config.toml
num_hidden_layers = 26
num_key_value_heads = 9
intermediate_size = 576
norm = "rmsnorm"
norm_eps = 1e-06
qk_norm = false
bias = "none"
tie_word_embeddings = false
lr_mult_down = 2.0
max_grad_norm = 1.0
warmup_steps = 200
final_lr_fraction = 0.05
max_seq_len = 512
z_loss = 0.0001
MLP neurons of a small language model. Each row is named by its layer, matrix (down: output weights) and neuron, and shows model dimensions 48-175. Each number is 128 + 32 x the weight over its row's rms, rounded and kept within 0 to 255. Numbers have three digits each. A neuron's up and down rows have the sign that makes its largest values positive.
A block is one neuron, or neurons of one layer that tend to fire together. After each block is what it responds to, as a language model described it from the Wikipedia text at the highest values.

L6.down6:106069136100110152117099128183123114178156145151149123152124185154085130097121092061124132135068169143092206149109117144153148135099159094107143130216100113109097162117105107073111134132173120101092129135066157096120139100152115133143134176128170123090086162161103089114145133074181165147170104152156129067090133118159100040110172098066157177119151125093108194167110074108089102157164
L6.down14:062107150133039138167132165147129106138138153131091177157132118072091155106062100103097127140148135107184143143067136098108127147098181112141094165138105142120129127120105101095100096158168126143099152122189120076163093083161077172146147165106108188110149169106110094064139110141094117137129118149111147076108172110128087089111147134139095106145175145047255114149137104156124148088144
L6.down33:102167078144090151068154182165181134112117123118046188117102165177141096112137171169076164162136139134131138177137148138125130138139099181108120138170183135117151109140152129121169152151188092088100187159134191131139134113132142115159144135155172097057145098148167124138174173134135140165172154120124118176178130159130110138116074087098102112073115120130143078091111112142148105160174
L6.down64:108152098079140156068101145170152155173133160156092160086150047131134157108090072173076166105112163118151221151135088095122135109136099176137132116127113078125120113198163087154128057132083132087135186166150135115121173087152166127159096103179099092118144156131102186138138110158106115134139182162111155115158166166175155144205115085104114136116156172111100090145136118040100172079098
L6.down70:140062068068094142037101106132132149105194191124107115141138132086177141078132131186169098105118117119088139081156106114119127137174153105089081116119159127107119099151118083102087091086110084171106145133139155119179110163197153123152173105126079144056150160097128176169145096102155123127100089087103053104154113182127113117146101168131176176163080099170169188136129147118127138088122
L6.down144:151143154077074116159125171101114151117120168133134106081121134144157139142102129147134133136128106110112183161104093132180148086141123108115141132157204104114074113136146101098079175168158149125104103177141150104132147103158125106145134173086162170139129106124100132095154124112111074132145110161173111174148123163077145209119186167143132114138118173008143130122103145131151144138085
L6.down170:112096126200135161116124105148129172088112137141154111137135146133152155118137102125088125114171192107112092168126083141149093131146071085107113111150047114144158093123079121127114107122140164119147165160121159076092149149115167097139121151150111123129093144106133122179119120042148126133089134096082170080083030084143152064155181114137101108154089067074182084156146164160143142121157
L6.down179:146131138109085130175100159092149140163079126115104189168154180224100137022049080151139145145105179153139119162163061121111132087144116148150111143101081138121162111114124154110143141158130143119070135061133109153155173123115073136117109168079066192089146089113046130163140113109158104123104142156111153143140183119134119085118220152105159174098202091083177130126157109172142172153169
L6.down231:088084145113060136142170125149140157146107123117176123108098117095109148105134120175163117080118135110139123168163111155126158145141139127148194118160131164064125103116159141165150143132135179137121098073070148075101150128121100074152094158094141122126084102115157123193165109106130134144158176145158124149196185199206103104104173141094105196107188165085145140117168107155115111146144
L6.down236:097210085108101169150100120142195063120109148087131110163177118097061132169162108031127068145123136094154131139125140090145113041128112151106137144092131081124128093140165103125101146128098139195047105132116181103180156132107116126154101140125140145145079111157090137108124191046137113127101131097097122168140072212135166110102105124132147150146136166097120121142108138052121151130137
L6.down287:093093118080111118066109086101081164082107084145076111126124171167145207148151115086119124144116147116139137193169167187119144147104133131134083137117151111119192107110134082182155212155134149074102150149146121120111150126110120124207109110182175085076113095071165139166129158164151167089178138080094141108147108126119141125143151157109111212091154136136137113094090063146102139110176
L6.down299:083079096155061157184134158139116139118194123095101128124097147089131131088179109095148119048135094164043143074132136093134155134144112130102125126114111131110170165139133133137072070104133098118072143136151051113043126145112103180116133128121172131094104119125149159169133170143078118157092171159097134156186145201100089114140098123179172129134102109159114110116149177139070135070137
L6.down301:132131159138114055117152162111089071181157103116150189106107155123151125120136154133128130159153140172164149118170184150096141125129113124058138086106152128163130191098123118155117110122103096137138156107178143054090175130096139085137132144090093113166147145199210111077063106080105058090127090166131121091139184198074111178152144180138144178084100110154135093147107185131071144118150
L6.down385:187125139120124109208143095174111084153221140054168134178114167117134122201119129117107101161119166107157115162160120159179114149174059088144079064145058144139101095092192116157152146124110115129177102102140101187132146131176099099112149119120136098136054147104138150160122132133134166082116084098165053111142112141125144144144162134182118137063172071179172111111122110202159112185121
L6.down493:114157144119087177174142181182092125130174125065087095234063124191138092135112147113109166103124131143085119126156099101159123142125051097119157088106114139118137096116176126134057204168133172139113186112189127062147114151173163059069082137147102107153118084084133144136121156152157146130118156180142144143136172152204161079120134098116158181105127087137129085097107179122134115130195
L6.down504:138135133090101110090119132133114154106119092144158170177140090113132142101119233165141123166117141117122082110160145177080067109150105148098121122131130164111064161137131168151120119071102121138047097094155162140191161081128101123144151147129076095103120161115135136137131100078173071093100103119148192108130136082071148085139129123151096142106167084092143180138165086255156137143140
Description: Mainly the word head in any sense (animal head, mace heads, headed, head coach) plus chief and board; weaker hits on mid-word fragments.

L8.down220:207136115109079116091135159115122166117108141159120150152186148100134153133106110106117114226181136079114166129101127118132125161122122134180106156136130132155032136121136072189138182152113143121148120094144146073134116116156183083157181176143085134100186156157097167137105104191093104145162077099116149142171099135111081129162120150117127143111087159131095101154160173095114141141126
Description: Mid-word pieces like qu and id (fre-qu-ency, ade-qu-ate, conf-id-ence), plus digit 0 in table cells and numbers.

L6.down130:105061064150126146053108127098129180162168150105106149101134159144126081108140125042069091123151113137099133113129144122130171120070139152104084084175116144079117146094124104183130146123176095080104109137116139117179113137125118102147067089109110117138079156108141147125175129103135106077135057153195088131108074175099045138178113091153126146108158121137133095124093125107084141124148
L6.down169:137114123182116134165172120120144131188102092188090118139141134152168111121161128106153116114118109105167151149138152156187074124129140147076165107141092162099075161120138126112133190114154091164176127122105132068132134072102127113179163122095167177080138117102124136101093195143114116166073083126130137107170212167167066156122117136118156151143126119093135216185107126113100124140151
L6.down186:147059090107114161068141107101122140125090169110135087131144158112070150099134116116163128088152107157148092162158125142177109115147095147092148090129212091122144090121151088184095173139118174080113160154132164169157094118104116144129123225114160108070148120093130121121112162130142143146153181162161179115128100120087123128099132107133155143118197149185141157066189127182160065140132
L6.down190:093117152115110129062104108117105108152130152090126121113184073087119069121148108108110145094070119082137105144153073139130137149114102150135180103136084091143130107067135160124134202191159171080107121081153080132130174129175139111156120101166127154154208108098134111154135183152123143175183144145137126160134168130116110148089156187164094068120140113089144197115051139101070149134116
L6.down279:132084129129169186107132144158132133142122121099093071178095096146154134127098144186130151128164089054118109123058094064149152107131128128074180133127144126121079122162151164108117077129180171174121144170105184140132155172157127126124136121111185141041099152150149156139115128203142180151175078123097124142131138162120090098064084144124137147114107159139171139136094104202126149118171
L6.down318:185162071048152097076153118110123154114100119112126116209084176043096091129067045148132119102169129106148128133161125108133195067140101181138127099162135066158140130137127109125079110146119129123147185099141124148143106055112166091090149108170106140085143137105129188161081107132084172143100119165108171143164126103090167120129121030165120122190139086058163208114118181134161118128098
L6.down337:154099079111141188131116163126127130137157183104128116090135138118123140086148192090101150132142161158095138126140118148180129135163148137128103129193123043127104112116144058100132167081131099167075178091074062121146133097116153114121125109140192041174156186126082134076171119116106116123065151189134176103157150118081135158132108165129133081104097059118107131122157123145172107170169
L6.down351:058094103064166144142157163127133169122123136115117128142111126090076126196089071112147135144115113100118087195091150180128151078078120136146126124109227128147147121144071111164133129107098121109105136147125116165086096129157146109186162132152085144141144123122128093150091097093120112103119100104117098100157108130141166087135101136158097134077079166155082077108111111127123149108086
L6.down379:132110095120083141151161094129111106108113158107157157133171161103169102129066113098120144126107203125160152156147085129136099138156127158152116149155123120140123133159131127141089149110153144147147081119105098093121118148072137122113112185104172138177136099131154122158167116108111151167103119113137110119183041111133117133046142144093211121066131126181105115112120094119172175118140
L6.down393:133033143159139118117158131147126109100140138117167099133104169118140098044109130144120104144168080128112143162159100132163124092156193158105098080094121130128090074127127118142162134156102122069149129060060093083167195125057120155201156182150115130136141096158098117125188191117099095152137131151171112081117101137181169149101177146121113073116179148181101175155123125057160164162121
L6.down410:072099152136110102051157105113157112158114108159095170144126164147174199117120086147153144085132097084080143237171100113133117179150125116159080168106149147076139083142133121167108122127086114139100130097165121126093192151105139133156172161165111111115132100080141075115151098119160116110116142132153127084156165113147132138200174112107138122081066115096095150179133082113104146089113
L6.down459:082072143106081157101172102061087165108139089108134085118125135123131177079126139120114122142106131147057164122173153178135131106133097122123125109104120171186143127152133116106114106137174080110128192131197101087079146122139109109159073142111146154048086138141099157142096092143098181108193126183153094097146172205099096135155085116152132098110117054078137089092071126133105176144126
L6.down482:128157094146113141096153205161094119132148168080112232168110158080151155107100105106099181150036140118128112094168125097129126152116138137124120146146108113166127099158137088137168080145114086109161141136107118103144084118160174125129128154093122182077150078136205145119103143162139114099124118122121160081096134186125090176122200114168108104098157107096130178053115114057138117129116
L6.down503:123091129187163176201096158140105141083088115130174149134116117118203117124100073132126163155131147098121161155135157118114175140127179158162144127105194127151138126165083153060108183133167100113113121085171134107117188129145095109130209155086107140099098132104066072179111105152148112189107159165136142106129165104137118156171205141175148104142127128162112154157118065109160145166127
L6.down541:124147119124101209044121107103126137207145104112141130064137164142105135123163135140046174108118122122086133156094146163136106127136113171141102126134159124090079149203104131132149110098130114161094207135128184158120106188149126124095125139107089161094112154111166161066078072140136104134141137131135179123151123132116151108127196132123088116128132122122164131086125185134140153195094
L6.down565:186163141134127141145127150129115108129134082143105123142105059097109152136142135081190058158117128151098130135176173140123166142146154141108179128136129148121132123110142170122147118125154134093162129077140109150139143119099127140203069147151095164180124144198091141081108120117118104098090107128140139123198138136137144173170134089092090146123091072103148208132173121147095085096207
Description: Opening or middle pieces of words split into several tokens, above all qu in quality, quantum, adequate, also name starts like Gu, Con.

L5.down80:129061107070129185126146189145102166156199145105166135106115159149151104063111090068121111168108060168127037215123149154157156106123092115152169083119087204132133154107121080126168122166115111083111152149091178164095117137163075123076150176138139096089117154134120143094072141139102160121158145193150114126142164166113136100132136142162121143097148116082141126064125111120135180090113
L5.down292:126098090122109129147148128143072080116169131133104151119146170111107180108095179112090186181105094154167121178176113129116144118108158058130103138109108118112129168127132058161182102125112141125212180158106123099141137110113078122122134137152115147117102117122113120122122127091097144222120212138101159140067137143062098114111109091118085143093148102196170145135122101161074089109105
L5.down297:149179104182096145215062140111092083153135133142127095082156148105093099097093133122151124161132138146164157154141099136173212133121154113140142138159174071120116093093069119139117145131173186047142132158119116112132108171111157126119115155081135163121112084066162093102077080150074158159139135139128071086167137127029090196168162168156086047139143116161126099097165119084151101144121
L5.down538:162063153095103207104140174131171131157119158092117162148076151122114091114126169125072134100151084101090115132086073103114164149116065144128140100114148135111118112112113091143158143127183085156158142123057175189082134088104134127204114126153107066093110138055101135138073081173116173128117122175159148110125085125124078121119166158086137147107137189122160099156153130045142122121140
Description: Short first pieces of words split into sub-word tokens, mostly "co", "re", "Co", "Mc", "Ho", as in co|rtex, co|li, Mc|Allister.

L8.down212:139108061175139131172179155133116154117042161085130142109106131197116122118110132158106108131147160100159102112073077065138112128105199138143124089139070195156138110114144140170065150129136182125180136074130146147074074070111122158123088123140111118161099121185131139165134096130089141040144135175117068147126160134158144171127048134112114112093062071081155161140072150153144140154128
Description: The first line break after a sentence-final period closing a Wikipedia paragraph, just before a blank line or section heading; occasionally " of" after quantifiers (most of, Latino of).

L5.down222:182090116155156036148152109122106144135089145123096121097097171083060105144082127125120128117124119087130155134091121164107184125111110166177110158155110226100206112126141091196127141091089130158074126151132185176100185169096086156119121127087087150090123094114149098167083177135139091130205161105124105139154123028110105110147096095094137158146109114144140098102142176141129154152122
L5.down312:131158109075089134183195164173102116078134095128141140111087134140150183140097146115135122064121172080156149144130168161162126137133148152134111122191115128165106148140151157181133164127137145147108117179131147094136144081150100134082105138131153122100152085126146099126090129104135121105142117103138092186134099173153108145179108140144110123110128100043083157102134044147155142191106
L5.down415:136149073098129082167153127132123130129120136041050170125128095132085144169108113105103163082122127150118055168107142116171135180143178168103139129115075134096119145168156157122181181120089132135125096120130084170160123062106106146120136158120162139117093140124169157156143078095150162088122142078122066148122145197134138118135195176137107112090149077126098123178168158119131165184140
L5.down507:094053158067106094051065126103127138135146093142137164142100155132109116126137112095093098101105129141087132197127132137123130087085162133138129096137117120110079146105079156132164094111097128114037123115115135111091114135180162158173125120105147122092075153084113115137103153054152136149155164147135110127163170128136106130112096131138102114134110069114095073121136153204140123172064
Description: Mostly the www in website URLs after "Website:" and the m in a.m./p.m., plus scattered mid-word fragments of names and words (Co-pen-hagen, H-ö-fler).

L6.down18:146095078147147120122075194175172108136180133116123109136103130164110102126161170139122092094139141099169169062136158128214093127119084113082088132160145132058145180193090122130133163161198154168125110135129114123171175132162107146117193101126091146081173127129109134112204122159186144082121146084163145130142155118158110150172084112124115115136127084152098148165132165157144191122077
L6.down44:097126122192077149071117093138119106180176146134096145176126140130115153146142168220096119094084163116199058105101122182138147163152161183154092116089074163132180146083125094122162177112098102126188143129090047129150073096176132151111106110165097121114152124077166093102128098142163165123149136122097150126111166192159103135104131170177113134178098121166158127084144121116155180100127
L6.down58:136109101156137076049126130128083157188102130140147145094142116119072112143120081169165151122118159127057186166118133170160095076100096103077139110139157109159141140125129059110137145137148109151134120130116100131123077156084117133106156120157123095076097146095133147113103115190116150130154140063117123173117156166135113175128072145087082140054123137149113152143139162110132164116103
L6.down82:114049185130149109054154128128156178118143138097171148123119104167156086136089140171183189177160165099064144186181089116110111086078097129185127097210105143142133134125137142059086150130142163133153107161163158169187139122110130182098119128120130087113140155173150112121139103134149158136090111102123120137110118176171188112137063124156147120014147140107166108139130128109106171153119
L6.down200:090119138109108178091097133088141175134140101124129126128083107087120182132157145108107161188144126149059187129155104106152162136134156101164160095114094180113122107137159134151131148136236144162111126128133142098134138163127125144075124143085103160128086116145120107149115067137075139132106128126092135127124158115150121198144076148134087164139096135149047195120128093158075098099077
L6.down245:080042122057149149126164140153145085095079097162137132147131137135080128075129160140126128115131127181145153126101118076188138153142138150088166077078128105153149109104063097146111163162186165153172100090141161124116094108184142087108111083163184140094138124079143159146113184113111183151110129136107082157078144159137079106127094112135148113154122116144134107093135128115147077102143
L6.down263:153094107090114093082135156118120106151143115149108111133157173092064145110081124062098106140166070060137157114131083130166111133123164136099131157145101163153136089121113174135120092124118151151072071143109082111085101086090107155075176108122121094130087127056116142176119203135177110088151069114108066081125111140148113123111139163104158138125165158110116145121121099202095104104156
L6.down275:139164129109181187117194089110138104147131074158166105160133118111101092103146194125183164141218102089119149124141085061114098124138117149128140128153123094119080127112083118170067149100177143184019134111132129098132120152123094122129099192114134082160113078120178150087131121157101131103139120103140160106171131148123171131178035099087155184159099160116155138114185119092140087125135
L6.down345:123083091116121042077101166096128164140112117084064147163116144149134136132148168114145192115107068071121121181086087088174116137127157082158191169154111130142174133116137098102155122176049160154114148128102137097107076144141165069121142112103114112139151160064088156127141100107087132155150141115161122196145156159122109195130109130139138113145134163115128102134148095114082100117130
L6.down346:102162071121132101162073081134114155127108084115109111102116239162147184173136065135089125160145128079085100084168141072136091102123166115104162141133132216124151195111112126190133133142123108138070171116089140091128115133179116063098127156157141127122081064097190139140086145116109180105148146122117107155105114161094142076096102154134135169063113098164122149141107121084186064120136
L6.down377:122089111110099085072148112076086150097136088125134121192153132111159201128057163136149129120111110089115157109168138114148167144131120121128138070133057103147160198135105131137129197144075134105124170112135115109132085149104111142122132122182146150137108101178095115162110119108085138163152172135080116113185103109111067153098188198107180158153133093080140049110137104118108079131139
L6.down450:169152120186140133159184106202133103128132148101112197216123058080095155133100137136134140112118132114079173147145143167141104098104108094112089100136127104129134111055144161116160154213114100109101111098088109169140086114142148146140151097155122123175143144128077131104114094141150157143135104116144173184141136109096077095176201204072158150118115047165116120115098142130087154121195
L6.down465:104064145137170121081115162139128128160147118134100124152106137149120084089103143164163148163151136106081162194067128105167153190159186116128156116110135095134116165089058164161112117150128160139144149058139134122144101047134112164130153111111158118109143133125099142105122092115145098124105061114098107118137171154129080126151148089129116098136174112143151158067137068106125114189147
L6.down516:115159088081088213116109126100132192135165172121103162182140109098103160100114099100162125097138176164081081121146121157181125104146125152083087160134166189109132118087113110118194148120110135147086146105125134150129103116176128118100062155139126127132108080131102079152154092123126173120107083111111158141137154079056128187115155173163128162151128147117117123156140123176120122215122
L6.down549:113148107134099136086096106116189152127111121053136145113126124122142176116134120069144140093095185187170114147139141097173140114149131107032073057140129089097161101185149109118152162112131138143055122135099135094137047138089114133090168158105094120118100091176167138148087120150103172100162097145078103135134126133115174107089226149142118117106141136124088156161091150094071130137147
L6.down573:114085159145117135114099146126119124098131120088100196123122124124128163059162111154125077125118167158185136157118169127071159063100150118146173098150120107122105104130164160141085126137136072156053140129171120104185145147163096189133106178144186134098128149098120140107071186143151132115215105150093170109113141143078090177209139104096180165156076084076117112090119080224164148107142
Description: Line-initial field labels in infobox-style bullet lists, mainly "Website" and "www", plus line breaks ending a paragraph just before a new section heading, "Total" rows in election tables, and degree marks in coordinates.

L8.down357:050147084099128091091167143088103163118103120150095166186169140101091182103151123123139151075139148106193149172132071118152140106172115127104128097102141204106152154164079090158075092121132080105089132123088174128128106155063144123078121069130131141124098166120128117113100075138167153157152172105121114182127137114146190102077148112128142124091120117107141173189087113128129152151065
Description: Nouns naming a person's title or role, often right before a name (Governor, Prince, Captain), or final pieces completing one (inspe-ctor, supervis-or), plus scattered other word pieces.

L5.down205:102083062137086153135093098170116112155113132118111112073077146138170151098100141168126051124164126136136193146129109129136151071137121087137108136178122094094131104120100155106071139111174098091112099121116164118144105105097107126124150137166109147113100148117077202143100138201124130167147148143092158125142200090135092112148176086065100085140169091160129066140123091111173124137180
L5.down209:125061115061099099095127144158114141120070114126173116166121141075107137107105110138175143128187171145158133057118155201107122115126068097161113157136168090098157146092154128126174114168114184159147142046119174100189106115046059124120074119139118116120116153144151155131112119072096109139197081144128095159119164116118126103150100129099139109119103122111132202132110136024109100082136
L5.down230:099099098095164142099132156096137177129104147114152100100119105126124128110141139131180173122106130177131122097143091102157093097095070115154128057118126123126147157115153112126106085146163086136171118147107102125183148065111086118086124194121113189096119114104116126097120208122124144158125107145154121169158170147172108081177156118120149192103164104148160089149192139139075132092144
L5.down302:110049141132104173094140115143114151114092157217155168121152118096138144059145116094156178133115108106098160132119142075115165149122075112110129117127148117076140127154086099140092111199114140176121146153135175135172071115116147079102103160105107159059132106122126150144130155071156144119144085142113165072104050126103158100173175121089121116118139134152110196179160092133112087107128
Description: The first piece of a word split into several tokens, often capitalized syllables like Mar, Al, El, as in Marriage, March, Elephant, Alderney.